config.toml
n_layer = 12
head_dim = 128
norm_eps = 1e-06
rope_base = 10000.0
qk_norm = false
bias = "none"
decay_fraction = 0.66
dataset = "wikipedia_en"
MLP neurons of a small language model. Each row is named by its layer, matrix (gate and up: input weights) and neuron, and shows model dimensions 32-159. Each number is 128 + 24 x the weight over its row's rms, rounded and kept within 0 to 255. Numbers have three digits each. A neuron's up and down rows have the sign that makes its largest values positive.
A block is one neuron, or neurons of one layer that tend to fire together. After each block is what it responds to, as a language model described it from the Wikipedia text at the highest values.

L3.gate1549:161133092159124102177111108130077150078145121159154127112142120125130114127146148153103127107062147128125081138127148119131158141148138090154109139171150129170088133146150160160166150121120136107121082140185142105117161172122140154115102117157116145179163117081147159110153120123157154119131145117079144149090131134139131132152154132130109128115118139139138112131143167092116114143114
L3.up1549:190141116128095096130132116145135152092138121151158117087137098114118092096171113119117144126080144125097125142132155130118144173093131114160107144138131132105105156119136160139139151148113166096117147131178082132095114157138148111157079125147140179170149118093135148105152122155154137127168147131128144152146118110112133124133133144122101145136133106129145052148147139125157117166099
Responds to: South Asian name endings

L3.gate2036:124132135137138158115143079096105079120131105158102083111098088117104150133111122103117200118103148159122139141141152139128090125127123149119096128106129159197139147115148176099106138096117131112097147096143120168120113104118124137115192123085148119167117165154117145142102134157143141111108127085130111128154148098139115096082153144124101143163122143099107112137137124120045121153128
L3.up2036:150117111105145160112126136146145121158134116110119105130098133170143136149165179118103133125146096115062163087093176125144125154116111097172117157144132141120104140082113150148134125140118148168161111124110141114152105175192147118142122088188122099124152142118139115174113132152111151128148122143144093132134103124151127181163139163109110145110108123115150153131156099121158133155153
Responds to: Word-internal apostrophe

L6.gate73:159142103101121133073152138140106126119110127080128108092126138113136112150132106138120132132157085144141141103114162097137165141151090128139130118162131110150140115146142156122109108124121088151126130151135144141115104156126137103126133118121099152155109045050135100126120137116085098146167081129096113124140162122116133159130119148130100087158119191131122123104140117144081098135111
L6.up73:155106103151106138162113136139154160102099135154145120098148131134163146115155075137135138163112142184141132119083143113178159131129097122114143094106136170133157128125110122121151125177129111159112121140152108129134124094142120129129075075128146169129151157168151089128119136135131155132139154097138095150148098133129111131145135139177057126164127136119107144114153129099141103112103
L6.gate138:150143149065153132119105122148061103132155103121168152115118132116155145133088159126136151110120123150101137145160124136161127085125130108140148153163111134123149144159119116128096113101141153076101145082116089139185127153123120154106148118122161118143133162133127110156125122121170137099113147165154132130109113131125111099128095187145081105137157123139121124139130076113139080133088
L6.up138:136086146106127160117114149114151125094109130108183105088141163107122105138103113152113180116142137145109141142119166153157126089129092144100137145102113119155120163159106119147137125140107135123116125101111126171155118109163111153083162112148146117097181161152117152137117143153095128108130162101148136150091124102150134129149088098084124111180139108130124098087138126111179117133081
L6.gate412:178120129121129165152132106145099096143107142131122139078114136124169136126098156115121131106120133146160108122139144125106143064088120127097123127144103146133143151131140152122099100107148117130089132106146127130162094138116137113132111131164100115166148144148143130124145161130137105127156083139133122142128119086106132129123122132124150170135106144107127120130168123104166131100102
L6.up412:110152136103148149118099125150102140107098113148154162138149100127142113092129143137124155147078132151148127105119107110139108094130187158134105122150133089141139147143130151115127117113163138107150129070087128135152131138109105166141096136116133144094109166150140091145146171166090136158141108108124120130171091114104108144105133114110136145150104107103114138142100121128109081120088
L6.gate505:147099110169102101104151134152087103138125116149116160110123117125137149084135124119133124157134137141154120123116154154118135136124089112118135095109137162135165118107105146096075127162103143135098113167137120097104098142097118139154109148135136154069123171105071101138091149115128147178135124115121101088119120124087170149160137130136128113099069143093159171106080157091138146145111
L6.up505:164121152138108088124158173117119119135073139147084119066115083113143143122115109114143110141167134180171111149124125149132122141115063127106114075127117144132142098121127102130090121152102112134119105168122136085112119100095146155114098156131115134101073177123108120136132126121128143152170104152140125075132137133104160124157154125140129115073131102105141153117112164113140101173106
L6.gate740:085143114130164147108104132166132119111147120101128121142131154084146109092130107123134134143119147184118118141149103130142103105144105115139162116125128129134119144105138128133117137107154152123116145099129140136146131106112163115182134135158132113103126105156141132159124164138144132160127117087119127111155091107134141127157079146128098134127145198111177135142106135125113198106083
L6.up740:143082116143143104124158165102171096134138186169130156131122148113100115164134095153163145160105134116131159145109132166141089110132107135152146118123143146120127172135126123101126164140129174131102105107151110140169110157117147120162119128120125126130185097140144132173125167155114138156170080116152142143136136119153132097098118117137105128136092121106164139118129170116131118089109
L6.gate862:149116104154074152128166134065125103145151102170149115136140163139159117097146173146161126148108162170152112101104103107130162147143113128131120108155140121119107132101129151111156125123135110116133154090161136165104099131123129169112143168104069124091145142124122125173129121106123111082154102132104152110124109106119124147133141138174132141102109111123149169140159120117096122073077
L6.up862:122092116128077121176141112133126155089146165113129099105119156086131146119099155089102167127140114105094151132126114128154152136129144147170138152093108138102151100143107187124173140165129160140157131106132144118112125112079151129151146139122121088150135131094142122131151097139137114124090158134157117097119127111141145116154154121167091129141119109129155142124123151150133121159156
L6.gate1302:140125086155184114130109118156131105163106115102130096148145149118126154086121165126128141137092131114136088138133095102154118132139125116160147118128095147075114086094081147122153122084161148109096112111110185097139122161111130142086108110178116131128165132091134121122113102155106155129131121095124137158095118126155112135125117093140140168147156077122101128143118150138119159142094
L6.up1302:111155118145153140110162121098152141137144161119113112139115115117135132121116151126150127126073101115096175094120063144116167131122135094113166106107124124106137060121105106140126115146078152112137092120118132100167088123109106139148168173136105126153103138113129122161131093148109128134145149114107138128152124127150100174133106130097149126104126143083094153128175156142127108097113
L6.gate1358:121152126155139107144124077179112142146115149138175082172114124143121112144160123102132143102085108120132140124100091140154161134102111131114172110127111161157114114124128136166074124122181124144077125134091136145099127125132129111138144122115091112134118111131159135183135085174135088159141124104113152107095145110112210188168114127141129148138171138111090160086112137120147124098096
L6.up1358:147171075159130128147123152092115162137105092153166142149170109116117105141137108142148120123111136135118171118143141124151131135155119123138098133145157126122116154165119124129109137129120101082105119134144137162104165123125077136097081145119111146128131114153087145116144131119134087157127097117092115178132155121097124103127086128117104102094138111156134161155142112126167125110142
L6.gate1411:106126108153087131132179134130123119140115107135148145115120165122144089139120129115137120132109150162128112145089119160158161136146116136129163126108119115117126076106130137106089130132118117119124133128070118138122123124157134133149141139121139095125122124123058098148121107103128134143168100134111175103134140155183149129159111144123108114158189181143131187080161138133132087127141
L6.up1411:181100103155100056157168116135117141135122121137139122123126182114143113150141126130114123095126148130142146144144144134122141125085115079121168134149161083104087137125149170096136136096126094133132101171123117123119123146122111136109116108109132089100134116115122111171159123121105093104105128141148124175093157152150143086144096139107061144174121131155154118116115127117120158121146
L6.gate1418:164120126126119163139149174137133135117142121111156097158094133132123138120144145096110152145104121144136131105115179110164112100139116172096163152099158088108127138134135144088132102126126109109159138087168118132107149164103110115133147142130135154149146106170098128101111083151107126136140105118140138079127092101133103116104125128152097084068085070111156129142139097132120158100135
L6.up1418:129134125126159156140140139160121140129171120149155158190118158141143129144130158106118156130111169134163126141164112082139093102180153128105139099102125129124142178108129121113108142198149088134147152163130113154136158121090141107088093126103128122099118149129162120113155119104138130074110110109079148112078149098113182154161132086129117136143122144115146118163128163151117128109145
L6.gate1496:115157157144104117133139110148147142124126116129105098129130122116133124105123107133174138146146130130103141117178119135144132112114125066109099165146125152131053157134151136127121140124147183172116112105141175140077118182130144138109138148139131114157119130092154139148115115108104139180108103097090147120138136126164086124152125144120084124175114147147133139077125110127134118142108
L6.up1496:086135117176120144171106096108151130132106140128168149131143094128109096125136129103154106146127132138135113138129129122174130152170102165131132130130134139109141114138147129153097149136121136133117160136143172129129109167122108125159139116046115113165128120153137155101102147123117090151107139132116127115121123063154093142112102159106103141097130113147113142124131127101099091108154
L6.gate1663:138147193165171150129134124084152155148140138148123128112138145117124146118138136102117114127105099177106144089098097105124108160169108122105168121154105105107118135134157167137138145122128073162174168143135077109125113110155142115147148141136134121078137188119141118115130110117153074067167122138121134148105093150168121108139149149192095099135128128092155162128135129150106118184149
L6.up1663:100100169130128115138161142123119121122106103102119112139112140094142127113131140105093114097151139120157146121106152091097145127144116111118121179145125089110154163106129157114143099151155139109176155132163169162106132119104125101104132112115137135103085110182119137154148076097109126125178135146109163115086165138133131135159133172127145106171104118119200107096153153191173120088128
L6.gate1912:079128116131097128108170147089106112135109120123157142153090120124135116139106126168122162114102151074136137140090110159154119121117120115116145122110100111163116112159104123122137170171110122139126131088081120113079127144091113085103181150145135102105147153159161157163084109104132121124108098092204126092133134085102107154115127125097109146156167156155106132107128132073073094101142
L6.up1912:125122093088150132119151132109128139114130127140086108141139090113157144142127180120102117112108079116145180088126111127127151123125118148134083097118103117120155130158109108118154116087147098129108132128110156172108111098106177101106134076140119105122167149120103132138083124154087133200104064140109115101117131146118124173114131113136137114131109146116102136140135102134103094139101
L6.gate1922:145126106137108149147127164139135137136121104142146094166145193106144125111172113149103110125093148135135104112171145134125116165122091117120149109150166122088166169147133145164086133105118063101097121109113102124132053151114128101140127114129110184125111121101117124133122080125085084153122079135169098088149136155148099143121096114118169186136169118123138135122185141096145104162116
L6.up1922:101143142082120148081137123114094155077133101160141144130106121123163160146083096133129127134141094110119102121104137130155086107112142150134134141102162128101122180117086149087146073145143160133150114137129114149130143084130203177115087177111117102168096149087088128143127111164100113121107136111141164164118107170144149201105112160130146092073139117096097156102086105131122095111139
L6.gate2158:137145127129165147122127161109077144137112115127151139133141107085133101121100077155172142149141097118136089113120197141178135161134111127128117131129123134154182143143104141182123121151094140090105093116084176102084113178141151124158120118122105135111082095103091114146133126125124137137153108107154142111187080084106087131096116158091121089131096121124130159139113164112160152140129
L6.up2158:120107119135146153150118140121073108118116165130146131105079142105180138152104147111133118139141157156184091143128104113127121092122159112132142117144085125133112147088182131115138136157126083141189136118176083117100165178128116106156121176171115141140141127113130163114198095146136141160117142114105163118097122099129164133147125109114118130135112141142147131097161133128144145128098
L6.gate2285:124112166147133134080099110160123107118110112111102129157111150123106116130128179102134190097144171124150143150090185118145103078149112123113131076114134096135143122162173100079163150187133131149134136105137123078138119140136157116122128177109141131131119143128155177127096154109108153134137129102153121076176136128096122083124133093101107151124095095121119202114160166116145171082157
L6.up2285:134137174103131105139119160097112134129093133098124125112118116118156119147127110140144139151116119138090137177138140135133115165126097138127097121155096126135095157123098122127124123059118116102094155174136127142123135107140133130119134119122119081158130130081112099159110168172110085142083142143103194112111116107156091140146134092128093151169126103137130103120131104140133127092118
Responds to: Possessive apostrophe

L2.gate130:154142133141121131137094126132113137132106128087122109095111104124066145127099130126133118127114115155161117137089132107121124138098115131109126110117132122132167082124156097125139121105129128152135172155141136121137143117164125139107068151164174116108109129124095148110132119146174099117090118150108128120145076116129146135114109142140161131098118128179151165085114138139134087152130
L2.up130:156156156138118146127078118142137123103108114129151128103105126098089135112121125104100148147126153156177134147096140131123114123107112134127129138136142114126181128131152111149098120102136150107122129174130126136132140077171122129111064141144153153106102120126099144117096127141164114124105122156131145108132091110128160129125139133143167130093134148170144197124113154142132092162102
L2.gate1643:123118106133163164136137119144106151088109139150154112117140111140091131119076114170120127123105149139159123097132140130170136126126168176119126130126129139154114132101139133102136125097128117180169149121152162131112131087124107093082126123133158115091119110150099150133143146168137128078138114123152169151162140105172115136130074089145144127110140128103150119094159111156100125133141
L2.up1643:117140114142111150102140120144076112113129118113152118105125119131109121108070109140116136136122138131147142127122114150174123165110155149125153148120150141151115102109135128114132090092109129136135152156137153119100130083108104110079132113140140109121093120145095138134098138158139146070136126120154149162186115141169081131156086128116142143104158159119154150119141122169137128117116
L2.gate1870:083143132153104106126159097163104123095136165162132147105142159091086139123159140091133134141191143119172120117152138146087127136134103144117133142133153156139143170113117123165110143113068139124158145157152160112147172092109121142112127131151167132131114155153120130117150091084180131117123166119120068128157094091166133117137148100131088139127176139187099149120089114114137120115139
L2.up1870:148170115173166078112138132148120113153094176159170142126127123111079125133186142099131110112161116106145135121143148138126101160133080118128084130119105100117149165091119163187118123126075118142160128116125181111148132134129122166140118113183155108142120170144115120127123108138129130115132143136134128146139100085222123116114099106134127151109134149117118109127086105128119085119105
L2.gate2336:142136086142093118085128119118138134140121096133158125158149138175108074117120156084112164141143135097161144133148164091113119135152167127128129122097111116117174129116138139139136076123151108136152099118140131142123123144126127127144161079124138134081125139125128099119152103119127088070120117136112160115150086144164169078118127149103132128124152165130111174177129165116104093171122
L2.up2336:152147110119103121113123105133185126115110112148149118114117127181128086131168153118105136139127097101155159096141150107108128141122156161106131107121138124119175131100127184107168117120148152102157139129144123136140107110121123115141128120100129177066150144133156084139150105145120091084138117156109143109125125156142150128129162135094116138117170119122134140105120203152118093192148
Responds to: Foreign name fragments

L6.gate25:135098119162100147095106116156134150114122143131173125131103108133129154110116159132177179108092151078156098140133100113134133145111112116134134107121153122181155160105112136161155150138152128163105089108177132128109156144136125100126137168161133119149132142110112102133140102133112130126111127093086106133141134112116131093152128094142117129161132147120080136093135127096105112127134
L6.up25:112152160135133143079106135131122166177139140154116142107106171151147154149110143097137131114108109164122148134126128155087183158121140113139150128176136113161163162121071115146137128101148165153113118127128183101066156182142127149135150169157092125158104135149085088105148113132160136117142139167155185128155152122130144116099105098191112128159125118131139115133137094122116147148138
L6.gate98:131158169148148135123098142148126073111119125129135108127156106086120145154145157110075137115117099136113153149096155096121144159118155126081120180137134077137100126145117183106142095139140116143129109137141158094120141127163181159140177146151182112164118108131097122102161121109157129123132146112115133165119120133125133122110145171135101133137155174110155138134129119140107098140135
L6.up98:059154133119136111115097120141134094112136111099159082113116080095090162159129148127103147116120109129102110151116164071133093204100171095136147126147098123114107118147132136127125145150180104136146133123109167130104158132202140162100137091158186176113104126120117091116133115107162113124109148149115168150116085112157132134122134139148156125151148150138126142128168136142144144152116
L6.gate191:129115138125118102139072099149089121141153128146136144150135133138165126106110108153117170138095136122123127121114114094140104184173119103160152140135159148139109128151110140096144109115091146094114154159159114120134117093141139107124160098083149151122141089120179114147104100127168129133110137156119123114158116114113137104129160136122154144141153150160154133131090143084168110156122
L6.up191:120132118099092120123083093141065104127104109100140125168142108145143091151078116112074096109118120103180132131099114102109083117128093122144129121116113141112137085173093152100150095136063125110105092127119096115108133145110196099082129121131111150112132161110181097176141145091180137150131121106112125135115105135155120132156148124138177119165118139135124107141163132091148065118118
L6.gate295:171141171156130139131123128160134116116139138149138112118108164093179112124129135109107091091119113130111129111133153159147145149169113095143152153153110083121154154127098181153126130127129111116164096120157139118153161138078160151120131123155136135178099136134153099073156164136143092076148145148114146122154111108117112081131109140122121118099130149122104160175125132097132165151130
L6.up295:152139157132097157081111153098130134079131144109118130124168167090141135087089137099070123097126114106149126171130146147134169146160099119143156073143125105117157111159121163107137111088162106150173139121117142076155100152073116144118099169151137125133159134122094095117174155107127109082125123091117167147118058102149155132114122121115114094156169148105152177147144127110138120126128
L6.gate296:143164116134095127142070115112094141059108117124158084100114151159093141088096083146119131065147150121078117171146116120151131175119114141138115117137136124072095123146094126102120154119158119135102141115140116157138143139131125135164091104129101096112149121126123103122106127156158148142127137139109115131128116108106093118143131147122147123141147103157127135165158145122114147134112
L6.up296:113140109132093129141111094183096155104097122070179093106166147156141096132141095143123125132141148114102097124137175124126133179165099138134101144158151149106086137161093169108163179142150092124131149126108141140159133140112089114150156121148106132128123130103146072117104126148116101107144163142066162146125137127152164099103123148133166127133109131144099123128160144144125125093113
L6.gate371:094120088168101136130139094107104152085162103140142113102144134119106142081145128134154139134107106131127154115170123145169149146117129152124136168134105133100129153097105168101165122150128155143141145090143175133167163097126118090142137153115122155159170116167091117113164112128175098138146151134168115112143088127146130123125116139106122119144144151077147111106194125086131120123126
L6.up371:130103113115102141110098136123122124136114171127125128150140125089120163130120110156112073154168141143119116144106109075104125148144098137153125116144146144161145143149118128140111075063149131156119133139146154114098164145120120113105137153116123111119100165108159113132146072126164101125074145138154115106110131088071135093157119150118141147135123114105128156136129118133124139149115
L6.gate530:145124102098142122121087177133129103142121138165132119111129092097152122114128112158126153158110150129137110097136122166117159145132123105142149109129140136143104152104135118122094155155095088119152123078130125137114135123072119128118104141183138087130179157106103149108135138151084151161179139125159132116149124075091098115117116120128147100120165110119097111121151111107090115156130
L6.up530:082164166104085140165098142185180124094146127085112131115116140148181157159157079128095124111076135114142145102121160115159124125165135087117156102111132095167156158130167120141110112119158119123095182136123105105116128131128107123134093140119109114150163078129128134171125133141149127125164098124137147140130107146133113126129106137127138116166136122127154118116107103136151139155142
L6.gate684:133160146125077148127086117128137150142103096197101117116122117127130171110088106098105116098109116124133108168151161134138081189123095121149138160168119083113151134138088131100111159123161121144136136122129152110139147159108083147128142125141153132133147149135137150080180119131147127099157154169132166125156106124119101115113145088128122095113136122130123162127103146085137135173123
L6.up684:182094154143142110152122108139129148171085069117092117136126095129135136153109105139083100139098149140113135143108128147114145158120128157149169156088127098146091155131100108113157111116143116133121143138197126100141146180157128146143133122120150152138141158118175086136144119080164102154142144154138148209090122104136107116138095122139157133146116106123161145143128139103117118137125
L6.gate1051:103132136103091135122147122130104132136110154177138094137142066120121096106137125102190163102120131142073133108106135173068113147137139124141112149149138156103126139148127082111123138132129157139133125138122158128098127141126152144116121134123091122177171085125104152146164096127117158081128139114132154159112161100101138144107136115122156100138175103105121122139110082122185173122170
L6.up1051:117192140114129108096106166120147135113125119157100143114084066117145108145166135109123121077143185162091182098143133164089148126093109128126134131115150147172108100092133145118096136148155123137137104152113125114134113146115109117168120143156111118132144087139109143122139172150138148106156122131099125135119122069150125135153160116092127097145154169156111115078155075056170139069081
L6.gate1064:155139107150156150139080110143129107112120130141111104113133139124121141065141124155108094119128130104156141143119119125121146114172163127165106117120114090157086117129148148112124147122123140104151107148057153108149133161061138139154128147134113092107108102149143107166110130113116139131161147099083121110115115085107145127141102144113086114139151151146141163137125090083129088132078
L6.up1064:138109180161152120098185117137164123132125133118174138155087151153099126129120122137101144133109104093136141128143123146161141114154156095124101121113132098165103113151141119147122149152092166151083091199094163115124175116081109119094092167149123138127122142091135121145130116122135149106184125107128150096151122173129123119158151122159136126167200108113148126139088157156112119114095
L6.gate1152:147129162105156127148135135137161126148093106153140113161113124127147172130128131117112124123094104147105183136130150088113098125130083149188123113119108155133122100125135099123102139147132127105128099132137127126135111122105103142120127129158129153160162078164100153123134132089112154107098108082120115145135136135108133153130095130175147142104151127101123143110107129060144137139123
L6.up1152:103157098129158144101123148130149096120127098134122121160118114109090115094146143157111108152118118117157150131158160144166104143148091133169169149092127127121095130152127122107152099150111161099088102122139072131122112128086142121113144113142107134123124109128124114165158122127069144102124087149075166094119133105144117092150130111162139147155151112152117089139133075127147107120140
L6.gate1342:137129108144112117068110142152120124098103149146116122110123150123147125140108108112133123097169099124108187148139152155097148152174137149139141135158102106168113149102150148137152087127175128100141148105163123097087129148117125122175133130093161130095145139118112166126118090137126121084133132115140116161122138110151148100126165144144147197134131133132203138162154114095103109104095
L6.up1342:087144127130144132104117146163117144091085111149146174153156126121127108117150145146117172105128139125123108150126131093088179151120116116127062156119127074184109105118100113036155119133146134120110155131173140082092174134094130068105151093182130142140169115142130145167082124124161111112099116129139146129115097114091109127135116111168092117102154143121142115167151178129132147164096
L6.gate1612:112130165145145137146129098165117143139137152167110158141099087130100145127124097137100104115109157155129114121141159113096124078143121112090125141153111130138134132132148151099099105152089168137128154151124067134094121146158116145115166124134126146090148114123133161119088192122156124139153088148128135159133124128141167123134120114098128140124099119136122140070150158137162076158143
L6.up1612:142177107153195082084117130141115105151174123102152109150087131129110138084141083117133163070175110096109118123163105141160133104161142123097107163153120135118095132116083139149140150133153145117174149135100122131141146093141128124125116116142088187153167153120127133129122156155146132095100175177105152138108126135117107124114133143128175155123163139079137123118134080127105133124156
L6.gate1830:116108128112145092163130127127068161127108162123151120129132119085158168096109117138164094078098139103141134124156137128088084121103126140133125149114093110153170133148127148100089176104139095101090146106107118136105096100136132107129109160078131108117136112129129093138114058087199112088148123159123134141115101123160139148142109088132155129133140144139124146134120130098154116146101
L6.up1830:125136119128108176073142125165142171141151134113146110113181125149132146140125116112148108160158134171097122134120105144069076126089105109126101136130143098169151140148133097123125094154106113127131194132109175127149106127134122129143139094146116130147100126145115150142089092081171104096124113121163126125113166102156144112182110124123130152114135162189131130117118150107092129151136
L6.gate1990:068088155126093094123145115144115116129117140117113113171182119118131159108102161086130151121098165122143155108149174151161134115130064097174134124099095149128149166146105100133152116152131100138149105079151098146089129161151124184142119114123131145154144112131131176123140134141141151185141153112121132125145145120126129113101131135140125129112168088134156178121118163130149156147179
L6.up1990:143099115166142083150166124132116117154104128155100174139131127114120113160149154111167165169140113096182167102152100142135064133122112114135112079140116125114148146129109107101115116104088134159159125088094126132108125163116128178148125151105170128131151107168125146144116122144183127157146171146118155123139156089144108111105151140107156116103118163137109134122194118112091165129160
L6.gate2268:121139081111095149083080087154164114122116139118132108130087149109116078136132125101116106139065150103107136133156146133093143141126136105124079113174140092135101132128129139133135102102128151134157120137124125126138128122124119133120093112171123101134155111146141122110138112106160125172143161105101098091159074112109109114136118137203146138107155166119150129158101146110130150168111
L6.up2268:160094095127136141127111129138126135117102125134078102106089092122122123113124146067093110108117129166125115093120146155088155121120125116161144118145134118136122139112117177129169071107133145117163123116158130150135099145150137146099110112104130118171124128112150131140164133143129144122123151150130103151140170092113091111100104136140094126096118097165144132150105116145091124141138
Responds to: South Asian name fragments

L2.gate691:134129090111100160143132140144104147103172109163129149143122113117076108134154120084111096168148118067127113128094122099160125138124168098123144145161146124143130151130111171139139146167165132129134128109086115164084138154127174125113140136105179113108139121097142158169132163126103159124189105136107107121124110135147132142160118141099139129167144131108136130127154104166130109148119
L2.up691:155117092103096153136078126115143131126188108172152166158118085126089120124166136089117105149163128095125116102105111106156135127118149119102126098173169103145126116121147145139156138121170135123140131125064088131111126170135185127103149091121126126101130135115138123134127163125120105115188095137136096108098127146159125122126126137112171139182145147133095136123112129138129113108121
L2.gate1841:131128099142144140124121122158153150097114141126138142140118170113098119144159142133118155100171125117135142108090114132188126170138133095103128134133150119127096108152121150144145136120121129115111128139127141119118129124164126104157096125164154132141160132128143107168141148161118111128112140134129122148125153111106113117159140132105125076149140115154130120127143135066173137067109
L2.up1841:133103058108128153090130118119136086115133126129113146138134178133105139152171111135157138127126135144131159105106109123180132143160120103131158138113138111126121070097095172126144140116113112118162121095105157106078139157161139092125118119157191140144166134108158118163108140123104108140113095142141110171114125135131150129151125129136108087144138143121135148117146147051155134080065
L2.gate1902:145121149111123101110166116116089119149085073136135109100121102127110121109062117069114143127100099140150105105135076142097121199138161124125126099113112144115114144129100138137140132127121147119140144088140097113092150160146109081096135070098186139140091115124105125117117121147127123133122149096154079125123128134115135095107137116097140152109117113110135102119125143134159133170144
L2.up1902:125074100101142115131125120146099152132177132148115122147139086142082102080093106111082124140123120145172086186151145128104145062101141116111125111140102151124139106140119106168128090082161127125149104142119142117121171081074170162115133121131107113088134142143111129098120117142127104128186161139116162163137128101114099138092155086074127179093104129135127143121141123168072110144145
L2.gate2351:137143102131156131163180131116149136103128143149101128157141172098155165111104141160161148121136162091131114170157146130146105169132142114125091140132151131130145113122164164120129125157125136153175102136080104100165160095104146162084115119110104141107141165112160138119119125122095115106167157116127130134154098124114140112100123130100114163109108127095167155097100084135109116105144
L2.up2351:152120135163151128146091109125140095164135142157128113098132157141113131180168138145119099125121141156187132169151139151125134094123087130122101097138134154138124096120148159143151159132133140091155139149137135103176127105096140129125073126143160147095109104185106092130128105127059133152147082122144112105134113116115176126156162124140097130077166083084115156150137106127114110115139
Responds to: Quotation mark punctuation